MLP neurons of a small language model. Each row is named by its layer, matrix (gate and up: input weights) and neuron, and shows model dimensions 149-244. Each number is 500 + 40 x the weight over its row's rms, rounded and kept within 0 to 999. Numbers have three digits each. A neuron's up and down rows have the sign that makes its largest values positive.
A block is one neuron, or neurons of one layer that tend to fire together. After each block is what it responds to, as a language model described it from the Wikipedia text at the highest values.

L2.gate10:498505514474558514572537433466544440506527498466491433529502518530444576504470541468557465553470531485488484414493503494589457531460548614491443538445538504536485432490382501514500487496479471550498455487554494503476552549508442438483509516571557480490500521538519522462522457458485476482
L2.up10:489530498407537493517517487523505470496558485462500499442529544471588472549499502449487544591434437527422535448569508528489527531567491511478474523487527496464512494522506464570530443506549452480473548510499564477483529531526497458504495496457540533531459572508482426409565559487470540567
L2.gate68:530433540501525496517576529435552414512613494490453397566449443446482456582443491601440526537491477440452555489497483471522519486496541522511519430487432504453433478435512501468543490499546538452511446500494450489515489516541502457509485499500543471539468437446527463486541476605478467458
L2.up68:477547465443560570530551453511532444482445504535534483554537556459554499522533565561532593456463516469495517568516497447464470555528427487547457463486473518510422520490564531438505537529505506596466412510492477510553526424416454494500425539492563400489481476476506508516515521509498477516
L2.gate147:548546497450520518561490518518504509495490481559457406544540470492549489555498474501500485469524519426461459447496536482602524476500465508500449466425520500510489505436568510529488488445471616486526546421499471531526501574444479491482535422472494534551469531525502499507569567465528465465
L2.up147:526514474503490510512476486510535495457514485497508446485510405523502540543518446534494449443566549477452538399549531574592536514555550526435434526446528495481466507525520537418487530504476440587507519451479498490581493509505458517474479460477446505523467545569454575443511506470581445468
L2.gate366:443536553570470529502590439550519481528532471506510464441595495471507506443435494532494524449432495512472509530504450480538500497566469454497473478526558498452526486482527505459546462472500445538579523518495489507516448518551499546554537523502521496462459513495512533498525483508416490484
L2.up366:527526513503511531570467480497466500496541502515463446486510521470552578520440532500480544472519511526540514518469483573509487563514461487558512462478493506405471529458431483520492490527553464536524491527507515519556505493484509521418526526536489519497445527499529475439569488586498560524
L2.gate387:512508552458541431437470449546509552471511501481590504491456472489504505506543506478520461420545525410520515525506474462583500480466537419500514539530519523524498500479560429535503506554460548535552547481440426532513482514507465490436535505469428474529556512513462504465521577496547517481
L2.up387:538503509493488500511487502554542503477536465498535550541535493539509432486484402448578459489503531436497442502464577538576528577492503535513451448572512492559536478555492494456411544579532543499557455488423462472522459538512535477446507520472484473514490434557452547572453561509563532470
L2.gate461:534512507585495488544528523469617456489523503505536490481503457458539482454587467484463529469465586543451547544538508499503451408517519441578457457510485529523490475527548545489520504531555562514475480510463484470520528495438559507458517525502581576474493569535510523513459524660485577402
L2.up461:532533520547500477588563547488601493491488468527535504508472561511483495509439515546444509453563479511455562569543479489427528451539518550530510486514471465483580438478494491531467561534502486559504492550457518467488514481556477448439477431513608496452502487432502433419473469577376527470
L2.gate518:497520480592486412516525512490449491496506549528515522532458452505486550542492520477513560542499472493570482527503450507566494539449425482496552532501499469546489565449442527466526451529523498539420504568496538467543527500531520486507629496512596503506523527464486571531492564452488486459
L2.up518:507491488548480499494439504444503492427496523529484512460492485482549512511437480440482451474501465428413453505523473481587526504538502600500551441556496535521390497535598473479458581555468407454461450538499489449508543421482459471403471540518489536525544496486517530534489483510493480489
L2.gate984:504450542505465528520491535541492522501544466523524541502498597520464451450487464397520515523537525516443480582461537489524471515570498499442473514497541507500551471481606509512520504457502446518504510486538523485508526479544488439468460559516562430471493560444441568502550537512538487492
L2.up984:574463537533518521495484449527515451499508536492551477504531486454491415542490538467496553479485430480425472537528470455529508481570466500450532471504478453545515501483498516490499556465467530532564548521571528483508501546457503461496461513572562501480573539509508532491505445554442504440
Common short root words. Short everyday English roots, often inside longer words or compounds, most strongly "right" (b-right, F-right-Fest, LaTeX \right), also light, dark, well, foot, cold.

L5.gate124:509466532525446513525512511504473442482393493486569516524570469444488517509524472482443537575455526500477465515509462584461502478541530508547478491439441458489541474485464534508546502495465522451531573547461414561454520462484451591535534483494479560494532549451466497496528461508511508523
L5.up124:500493476500502526498516476501524477493498419537517493450454454473534462532466522600449509465528491497540554497488577560525481464496518463508453489452420426516482494500553490487524468563510558482552439480484516534466500473553533547508532495508470497563544468518539551506492497545486473484
L5.gate489:448537515445531544484515511539496456527567538528543482551529519495586507561522492530490499588483520514558478451535518575453472576500498531584489514496587511531495483465487511531518482491569490557498446494520494533470561503561466498485532581528549480509526550492483505548477473544537485563
L5.up489:495524543496507517513440472497500459526535515487572496467528492522476494538515409503468543559516476489501485475446572542546475537500550486561514580518546452515472558493486500518487487504510451552499428482497523493476607464549476485552547485507512424506476513504558448505521416528442506497
L5.gate605:429496490549513470402550527542498589450539543488506493526505467491481510497417535478477507527512538576525526420475560561524569534432485632533384502571464484591548498438499552499506472493473489580437445468505527410532501484519509430482532534496554540546492553399459537531470497478454473490
L5.up605:478528472502518527494563508519491516455524524479554547458554436517512536512510463525534527529534518504485514424434570515445532561456550506393457521489509577510515478516423473458481514488484459576550490557474476472518536484517482528493566413530505402508432444447502481437412471482464520500
L5.gate621:547467443476510489429539519522556544492513432516518507500475531488525553488527469509513563486592542521449475513461439512564523501467509505556532489477499530490476445516534536475492560538553483423511496434566486461463494446538414434453425496522545480493486447510461560481541421570535501523
L5.up621:473591500560502530544508584516459515600549540526515524455528533462473491503507476445466514591526508477474516466423529531459564520483466493512502455526504462500504498512471548592573474549470557524479546449546472593552516491469515555571520486520488529500536492564531449545591453571528499536
L5.gate637:571509519515557557425438564488497544469480532494518531539468542545494506486532545479484458502610490450522500498545467507464444501471495477519546548505502512488593469494484494432426560484465518481530468540419482470497443500526463440537499527547482506532502509538589506508477500548518513479
L5.up637:481437470504541521457464573419498447459468546587520607461505479523538476488485428491495481426581451538449528519510488507447428452435484552496555565511591485467494468468506557484522532505479484460486488483477497532517482478604524486461502502525521473489518555471535543535575596534514534510
L5.gate657:474517511540519576471473453505444494510592505512457517549570554557511491519505502469536546492459501549530507492495511487491511472558502466446470480480543494540544472563518463449501489515457490474506468530520544448469524492505461529429496406428507538544494443459538454541572445577532474525
L5.up657:536546493556514543398479421511501504487476490498556455505514556476533510558500476491502500543487420437514415489512455534531460508525443493455460501474499487438465564494599510468564524472396523480490491542429491488565509492433503459519520603503489446486481484440513443450552435534521541486
L5.gate791:481456469514452452495470494559445484480535470468432480491516458512570483585506496520563510550540482591450471458509488468493532539515452543509462562514516562520506476547460499532504493506476525525535490510547488496525491461544545484437515514519465504519489514433518529541518548487540513536
L5.up791:482518434482472483491530562561568597457534409499512459502483431536505463522501497544518505538510534584475509472506523467487480534448531614517442487495498462516518497530507445538592505495497547495546498489478550531573511463540518481421549504462490473529496457453435504471526550522531537519
L5.gate1083:489508487510482465489477510511446452445472447470412553506520463450540506529491467501504471510468545481521584519460537456545469521526548436513434520551510540477478498498493508447575497531500513543497485571415527534559585505512464502486470548460478469550564495467467464486445498525525586484
L5.up1083:545443454575497598504495470549515499523514500461508521537523472510479449460463535486521545514525493466483541483523511501471553563526617532518477505530516526550521531500476529558429522467455456553538399480592559534566518496463492487492485537512512515441547496448521516551478451548541512519
Biographical narrative subject/time. Sentence-initial subject slots in biographical narratives, mostly he/He after an introductory clause and month names after In, such as "In July 2012".

L2.gate155:524500551480483408527527560497451487560553527441487432468448482515459433453488472502457537504521501500461641570538492515505508483522508603563502508496483517453453471500575501488506533555469525538527483446442474480544492474529491581445507499480487484491484485459524463453512428521473441469
L2.up155:541498534485469513481480549510445461534480540501465402469550503512481421515476566557454533464450483538460506539532483490475538509455571551510432523397494587498493502528540500508600465492519515461559507509463477419500443486497466491467484433511378491571466486549432460479569457495449493408
L2.gate246:528514521533574490494433417559537491619554539548513588527494554515451409555410549508472500491488501561511453518515480520582510473479473539521465521435533543474451456490511446460514447539526531444456490430487462490501474509539581443458544455523534547482504425488495447416469535460526516440
L2.up246:469497496485509480445438512592522510531547518511533460549488536457492495497491564514500434483518590479537589561599478515541475530502494575505466463531480557467432435500602533606578455529564497493508473498475473507439516478533479475441530576506512534495467427399532466459564474493480521422
L2.gate388:492456467534482506501549535492485497545483516457479469573479554479506476486428539471514496549513503467468491488491496489489529580502612577441458409510458506463501469521478520548433474509489463498497510465526520541509543466501529507412497549522550500461471478506445465469462440532491469506
L2.up388:476413505502508446501408518454433470496489534472544458473536566518508533412461476501463544504506513435464555536536533476512495496495475508580460513495516438517502518489449454539550448501493511474535519421440550502468474468516516443394458479513442504486532477463456501473443536557524549481
L2.gate399:511456512529513512458483570542461474484473461486570439495547422553514510414519556497584507503512499465532496520494508500546488493452532481472498496455497521550507515502530463457504625468464528525535526486529489475442576487495542436471548516456433448577579475567502539482493588488535587431
L2.up399:443518454509431552435463503454529457437533501493528494456493537501580493498532490520482501482529555452512480497503535426470469505472419501403542466492479482544498520521506566539438529591543473423476488426506509496507506545491487394438492526539489485520526551518501519493521515495458532406
L2.gate740:469567451505560505471494469454558541414539461466525466524470517467522527555530506462462482434503493554489494498590543476518521475521423519450441486498455560499517509549434502548504518513466490544559545477466494493435556470406448432453511452491533466513538570527542578523491484491452505479
L2.up740:525468433500445522456500535521544495514536496546504536537515493427503509494486439473447550453506554514508530532537563530465557553521572489472439513493588492494539461526563468475492546519486487478530469457489466493442529469516441478456442470471552454535524540538437560484476474419520519518
L2.gate1014:452499465469512520406525526556498530586482548455438470438566494463425471457493444570491541564509507471491469540571466513552460499384484484503530504458481492595559505469521552429506456496521512443495506504533573476503518468509509504493505513498523528523492512540542499481532405506560458475
L2.up1014:488459484478476508516431421545462529425497551538512509588520454534504497508484434591565567488460469415496505439546470440500506409514463552470478515534505511455554504474522457485479522505512444451406485443515578463513517545488543513507417493510519457478528456539553518522503546469526503526
L2.gate1133:532515512529448409508473561522469437492510436518544464494561502581497539544409505471552484503582414523477507532509404455490476407499562467505467525493477508476479508399527504535523493580517456485511558566463562523535499498469523505487474459526530496580523471454572528466517481486433496480
L2.up1133:499423463430496588473481500467468540486447507511526516547442555468533490516486474437540552483491534488489477420460540496554517515470426517473473461553542540530519509539483500489529540527441497482458557509560533438535503509516404454487492488540504478579541521520519546420496529465531429474
L2.gate1152:556454492536543447473483490487471543517471499533475562521485543511515493524495438531502516444439528487461518490540441480436500490518530510528489486485462489485502466536482533469472517555501543536481489507458534499486595545607576491489623542517543487423507518473496508541496455500460510491
L2.up1152:467487468529518481479462539512494499504508508525487545478437507600589526583501429513418512473411532482496474474521442494476508549442462510521499531487590484557523487509514505450556526553492512478438503553508513504510469446437518478492502445493505493518434528547503506536523539506504424451
Anaphoric clause openers. Pronouns and determiners opening a sentence or clause that refers back, like He, It, These, plus of in ", of which".

L5.gate37:497559506529520515526516495477431419580539447450491561451512496529477565555550456490501519527476536458427575472522540512453527552468494486501513459430477527574447517491581469516480524489525449460541472456484466540527440439441451472526483475514424495471462486496517470632536541465507568439
L5.up37:539474477516495474473468518525477504585463491463552541488430468486432470548528496531439527516427495449516456542545510484496518443441520452489560567535443478426442611521503513550472499554496530551523500519464500490467538498504452467488541534504457542522507542512508550564464552424401503487
L5.gate46:490498520549439538569538395474583425441454499539521492482511504521471461489595458564492478440495512547505516477513510425526485503483479449561556524549547468480483543466498422530462512488501494547498473483405488484455493471476440502460545517536550514539463458583460480506532590493482461543
L5.up46:538505447507519472526597512483518433472448468535509544497461509475501513492558459483537566439477536454551449549530534457513456434490526470550505517537512500543473568445448453424524532486541478459488416516470454461457470491552493479550528488540472546566503522546545486541466493518492480508
L5.gate174:584521525503561555520464434457486505541415556556541540530526538408479513509561497591426408525552512457518493521516534456546512503480413452538491499544493543547500523512545584535520552556428496492535467519426459493471420507522529505471494467528362544489516522508503437504490502472466520486
L5.up174:583538514474486501528428476492471469452522451579462544525470542495558537500526457518440460543538539516517536538488580487519500528554482520561435475485499557464474525513560512527518499478456522467517451439484452467510451502453448540451480469562465437501544470449481514481444435453564562509
L5.gate435:453449433490597499449461489460525470454561522490536505532460549516517552510525491518444534444483523455516493576490486449492454524551522534455554500497393562467424559443534492520518520469525550485527562485543488459462479466506454467590547386488488471469436495502544486555485459554469393530
L5.up435:464544530485481535513461523461553514533553486489445471536546529463567454440509481497402528500539550467510443503514520506445552491484551474448528461483496535460534515549470525461500475541528556501536508477521497512501528495536464545557543441561567490481489514521465574528573498532531473488
L5.gate779:487494526514556578427505444541472499527554487430516516468544416503527506461528408482444453443503516490484576452457573461467467494527504482447484552517537511529462494470445521493491410490561564473569438499524464510489490488521581474524478467541466533559493480500529536507559499528484462483
L5.up779:546491517531573480527538479532484482524513514457519500479510517475495550499507515499515501500534506474487487458507468531413517527581485419482471508492449532448436453435518538473514480460571537522446469515521512458513539520515524493481490528477572503520555523496527457512567508531505474533
L5.gate803:512501472579561505472467488501515505438470482487583439504460466578492505490491500561457520493490560490504470530534431561510521489509543485493494492428552481518515523501542605409467496521455546482526511510485521493545539395521560523491508532503417547448524502504530493508499536517581451500
L5.up803:505429512490392575420459533528561520466544503463518505501531498523547499546510503439521541476468585509472467452501508485474526580443563441488495513463444498530473545479441452526439500514564500456509481466488480516528484556518532410533403560593487495447508526531470491565567467502474542511
L5.gate1044:566459435516442500487451494464548501513529493495518533531528492498492530581515475499530457514519574510491525467494551508466455477501526517581513587594508479532509552491510450532488488494519512544469531482541569480466538535444472420541437521516529516540514534526488479568439496453544559506
L5.up1044:530454469522466527507494518519534526580469496495508526499530548492494557541543557509536453469558599516466452488551565494528593540556448455557541562498525452502561516502507469560556566467516558570539446404524494485490484411470457439525441541531520474522491453490497502525494478433494583556
L5.gate1064:554492483465590510453597431486515534564503510479558529540392450585506491495472523583459484460472492450477488441549529491535484466525455484415471501457557485529487528491499506594533475555496434501503473475528461438489542500469521511518448513565465510463443500451436481457463559495517466502
L5.up1064:505425464478568462459527457491501498492539504475480503471519442513456541515563493473520495499459438487464506513513503501497548497458441496509430463455603521516498516516450473572441501500523468502447497517529510492501499501462467489426452489487484496567445533474549460563472435463513489484
Number-preceding tokens. Tokens right before an expected number in tables, rankings, dates and scores, e.g. the period in "No.", dash ranges, "on" before dates, "Total".

L6.gate610:534440524560499507514498478482477478480589505402472491491488506484513542579480546450509444417506483498501490554545536532510465486532557539500442527482569486492480460446538500529488532498532486504529477523542556416572439618519485534497539532513509497509469495452504495445505571521495489483
L6.up610:531481549461452498558441536450498488571488516441478528467512478503537440487451559510441525514516502552474476560522481443535528511469449554520532560463491579506480516455471487465430608466516503459492509417465486480454481428548521569525546499526491489422452495498437479513518557515371495461
"As well as" connector. The word well after as in "as well as" or a final "as well", plus similar as far; also stray mid-word pieces in names and tables (dis-par-aged, Cal-ed-on).

L6.gate1052:547418457524518512482462471453420449511497472475503474507496569454463404486513507438446451537476469478492479389429526468512459500473475571483484507528530505461458527429520481524572486565479472491467456580501465471486484454432500463490469517519504495416451519507415523495530544508488531572
L6.up1052:507512524469487446481549488572477508497426513562454533483478516455530521534490511446523499516454535514476507531520497525503510468505439557527503486508494467459441520508466523486494420479450473504529503478574517489448481432512484550437490486530474542527551455504551529472464434381508533459
Numeric field endings. Last digit or symbol ending a number in infoboxes, stat tables and demographics, often before a unit or parenthesis, e.g. km^{2}, 1989 (age, aged 26.

L2.gate152:595491481489516486458551546496459499471463436526580465532493462471531425541456472479525456457561478475450463527487475428520463522475522493484532562542468516542482505492457540511445551503559465432548482527472517493542496531410520503456481449547543572526513528482526541605482486462534456535
L2.up152:476563496509525525539510585513438500504473481521490511463462588527440534555481487549528568457559403530510471550501459493523476519550493564555547442517495485509462443481478458494569513590466442526500485466506469482511572473560482458584485492521456511465468472429589539504455549520461578480
L2.gate336:526548467524576450502496545480455551545508490475510483436520433515538427569538510539436457533531537471498400456508484543479461488484447486511537511470510541413515554506550520560482506528475514477477554453440494474482509487497478417456533470472488482576601491535549528546518441468461473563
L2.up336:496523497540509534481526466569532491481547448479507560469481539458516538498555567532547527533544528449606464538459516498516525509379543504476483502464514470478386452563571491554463462446479520490453532439457443541535504520458548494505497517502443436581526510457513543533569452482536512482
L2.gate337:404494447544557487504487444449540492482511462458478452536436512521492439469442486511471465553483475413558456519489446520466474452499429400496556532530462526430507466492476576539460394486486500520473431511486492451506586534477510610442519475481474430519437513558492558489479551459513500457
L2.up337:392490488542546484537578490480519453538526531493483482479539463513485495512533484541448520567450519393499594492511469454461466489524503563536473528520467474559540510536559487491470521422512512501413553471437571521508556561382548527459469432559515489499382569507562466413484484499473498530
L2.gate470:492529517527531515433463544480503469535606450564493491484505550479568466476418468493406494516518548453473486495534458589453571508397524505444542514540398508505458540479500459541569415487461417565474445519594490506467504488535439540539478474515564516562510495533509483515571447530474500535
L2.up470:462534520509440466502556477514444460522414505507477497568520539524519483488482500530498466561495495516501504505532536489513533513522488478468510499507517474491429509454497485415526491526508501456490512490483523489458546464476462500506524519548509456488533469422464499510506540466457503562
L2.gate644:523520518456578518422514562537474548499554469499554430484526532462581480440534495475442442554542502456490507515541462543471522502513466535541471553489477517492537524494482420506498519420499541592408442504482498490429451552429462512469471467471532428511536543508490499456430467524494544483
L2.up644:487493445571543509420503495523487465463586493489518458503505567471515505494489549437548572454578461463513502518534452541486505520411487517476542528519407561524463482484485459563447397517454540593505499530536474538449533504443459496525473516519504439457470452427516466471492530474455514432
L2.gate768:442518467512534519578536454506474492456517586503477503432538512521503546522476476520465527432443495501525561455480535456486549507516531469476531549519467603506448456501536525549504526451512529515485527482417535500477486540538487509565496499475465515534474484496535514548458515511472514472
L2.up768:480512491431488529475541442544485444542522505546444511464569519447518539579518464443436573507537517521437529449471559454508480497504530500450536464523487513545460512492494490515468545497488470453529547530471493447491506511546454476516465477476522584508491474460530558519516523505467583508
L2.gate866:511513455570474594500558453537497489518499485471460506526466512535451400568540510502451471508424574460420441522458528484462447489517512475420559526529537538466523471484494500492525542580449511511443515511466593459496481409496481603519513481570419462537531490537482492531461541515601492496
L2.up866:552504592470471520540502426534473454407564455479528478493536503541411537552548513511540445596458492426465489463495517446474494473487488467508426485484470473489512523502505476514438493510477491447451485485494556485500531468566480418505403463454501473454535513567486493518535525430500494486
L2.gate1161:438506448533473482469511547505556382523500518505442497430470486435524506501553479521524536518473538531407447417553518516473463497502487505510495535455508472571520466486502563483523473552516505545443471462484531480536507512494538547548473463519454404432450485542441432472478498469455522455
L2.up1161:489518509531561495462493493511500433487521504434452515400553494570515489505462417467496436446443491463457462364511558477542526460441518516572536500436458428452561489411509476474593412535457504405557505486422518564481429443477472575533489518498522497460506454435530493460537461552472499487
Table header and delimiter tokens. Punctuation and short tokens in wiki tables, lists and coordinates, such as the period in "| No." headers, pipes, slashes, N after ″, and Greek initials.

L6.gate751:570582514465452501472492491483431507491459555477444489445479490536500441477471483535461511518576546461495498465549481506464542487532543553556546496575455447479519453481440466505476550448534490437485446540536488514462470484576452506530525453487566589437509512537555460517508526516457483547
L6.up751:426515417507465464498472452458567517455533460456542468504435506545539468498497502530465401445493546550539465549470489507414498545539519556568467481440520429514457507519545445450575496506477528513505474450429488487488556518484535504527538497463513498537558496492528569425511529533574501516
Back-reference words. Anaphoric words pointing back to something just named (such in "such as", it, this, these, those, they), plus plural or possessive "s" endings.

L5.gate5:574489510536560523518524468460501534600417519520508540484598530619547496518469470467477504437488438418435492542493504465490504498511480440477443447491515552446479532498482464535535448509517515487504537542453514515533515485519418502431526454490530559544492513487464458451431530525534541512
L5.up5:512453423524588514472532428541510510496452519496585475474510524534489502484504486557495485479474502479488503519533483440462516486585509545503493469448502464445498430507511424487511465555521461520540521478474516556448493476481470510486455529501481558502523465500436489575521487441497553561
L5.gate83:533514506584446506503482478490534464579528414509466447518509538521472507472368492530578504534551470506515501518497463453491508537525551429496513505479520469543542448534456475568486529491518468540550529399495512534513551539495517554514472452558519499544537524545491434482529482498441472534
L5.up83:507491515569481493445540470468511494497558474478519507541506474545480458461477453481604508459507502486556479466477446453516524483532476507402474422504477516555556546504477488548536539547539457585544492529482522538505466544481523481469435479564585487424485526506525559506482458440424501496
L5.gate178:466462513506475541574520452488532535503514532516447484492474542486451508486531523559598531472500500522544555482544564521537482503546473492512549460515581435561492550521548524482527543510457480514509539545445548482551526518458548425443513500461454412476525523502519480426535537492471478486
L5.up178:578565593497463521520460465493525545511497478474490438518480503476475516460551507508542492565504454412506465503451539574522519551501509446514584418476473488456503476442526512468546527541545451557431449498421503554533527477539466531469453465477493520509498551501447555453511502503504460501
L5.gate256:548541549520529523511479560401595523510514500581501502478550485499539480465554549579488516560587594509493471479510498483496463500469485510494445553470496482487452519533446590505491494536504467509488466468494611561471509558550500485519447506557537567522550485491460514406553531441503476539
L5.up256:497461541499525487452527526457586497497560457482525516512515465432481483482533564510575408456518509444500464528494476502512500459475579500480430427522566441478443486503521456474477487481543486490492502496473533531438510517505537551552470463497538478489534547475477460504494522464468489534
L5.gate425:486534542497519500494470483496511506460508431441521520509533503542458454482554516477554555507563492500529543490511494457478524472540560449595605484579524396557545448466493495463470490539538441543517543450478516502477403579548493530519545552556468506501413541520444452474503532515494494421
L5.up425:521492458506516443536497519519527401516499550438481563547552519553528483511527521543468419524560409523505501479465448442494559453530418421454491531492592455511455448551491491546553480432518397484568524490493513489504458569466564481466463441500593526509510470415440563460513601489485452471
L5.gate483:566516497474463481535544455494526446428558478558530591522581507494531580522436519501579489593468526571554481475509580480526461464519507474534554496501479519471467472518568497509540491498506490490476524487530539464491527596542494498460446524561505471555529569504485450443539485540535447501
L5.up483:532436485548468517483463520444527535521538523529550530552467525489473548529537477519573486537474540505514445495472461561523501474515478472506489503482459457533484504486568520487519582485560525473513501487445513512499552526557519560505504534494503421438525484479466536476563524455466422408
L5.gate1017:504554499498481474455513475524548491475503497527569447482526492485478524496516467531467490467538525446542476474486493475476523554506583471479504457479554528514468510489493519517538438577505566473502438488442534503514537498542469487471526492494542497470526509461477487507482495568483500498
L5.up1017:518526541489453486579496576465440376535571530545540576513473495451463424455439498541485491558516508500431452462494494497457491469554511501445512483521497459504484517485468587571468553540517457523479506478481483546471478485528549533492498487380513486477488514550470542570531460539498519466
L5.gate1078:584496440518469499515400456510560524518455567514490584467530477542501441570487541463568490534549405433470502470476542449418385390506452526471513449527495528455484529458435440430504449449476461528484478512471431507485506579540504547459550527576481539517497543475402519408494518438528556542
L5.up1078:469482521486537431466489458541493437485475503486524511511605443586456438485462497591523491548539419486556511510499454453468476536450546472548516483448552513468468423547472579557509519523474463516509443453521490513505453512465527507547501473537517455482476557583465472396485453502489517484
Color and descriptive adjectives. Adjectives, especially colors and visual or size qualities, often split mid-word, such as p|ink, o|range, b|right, small, black.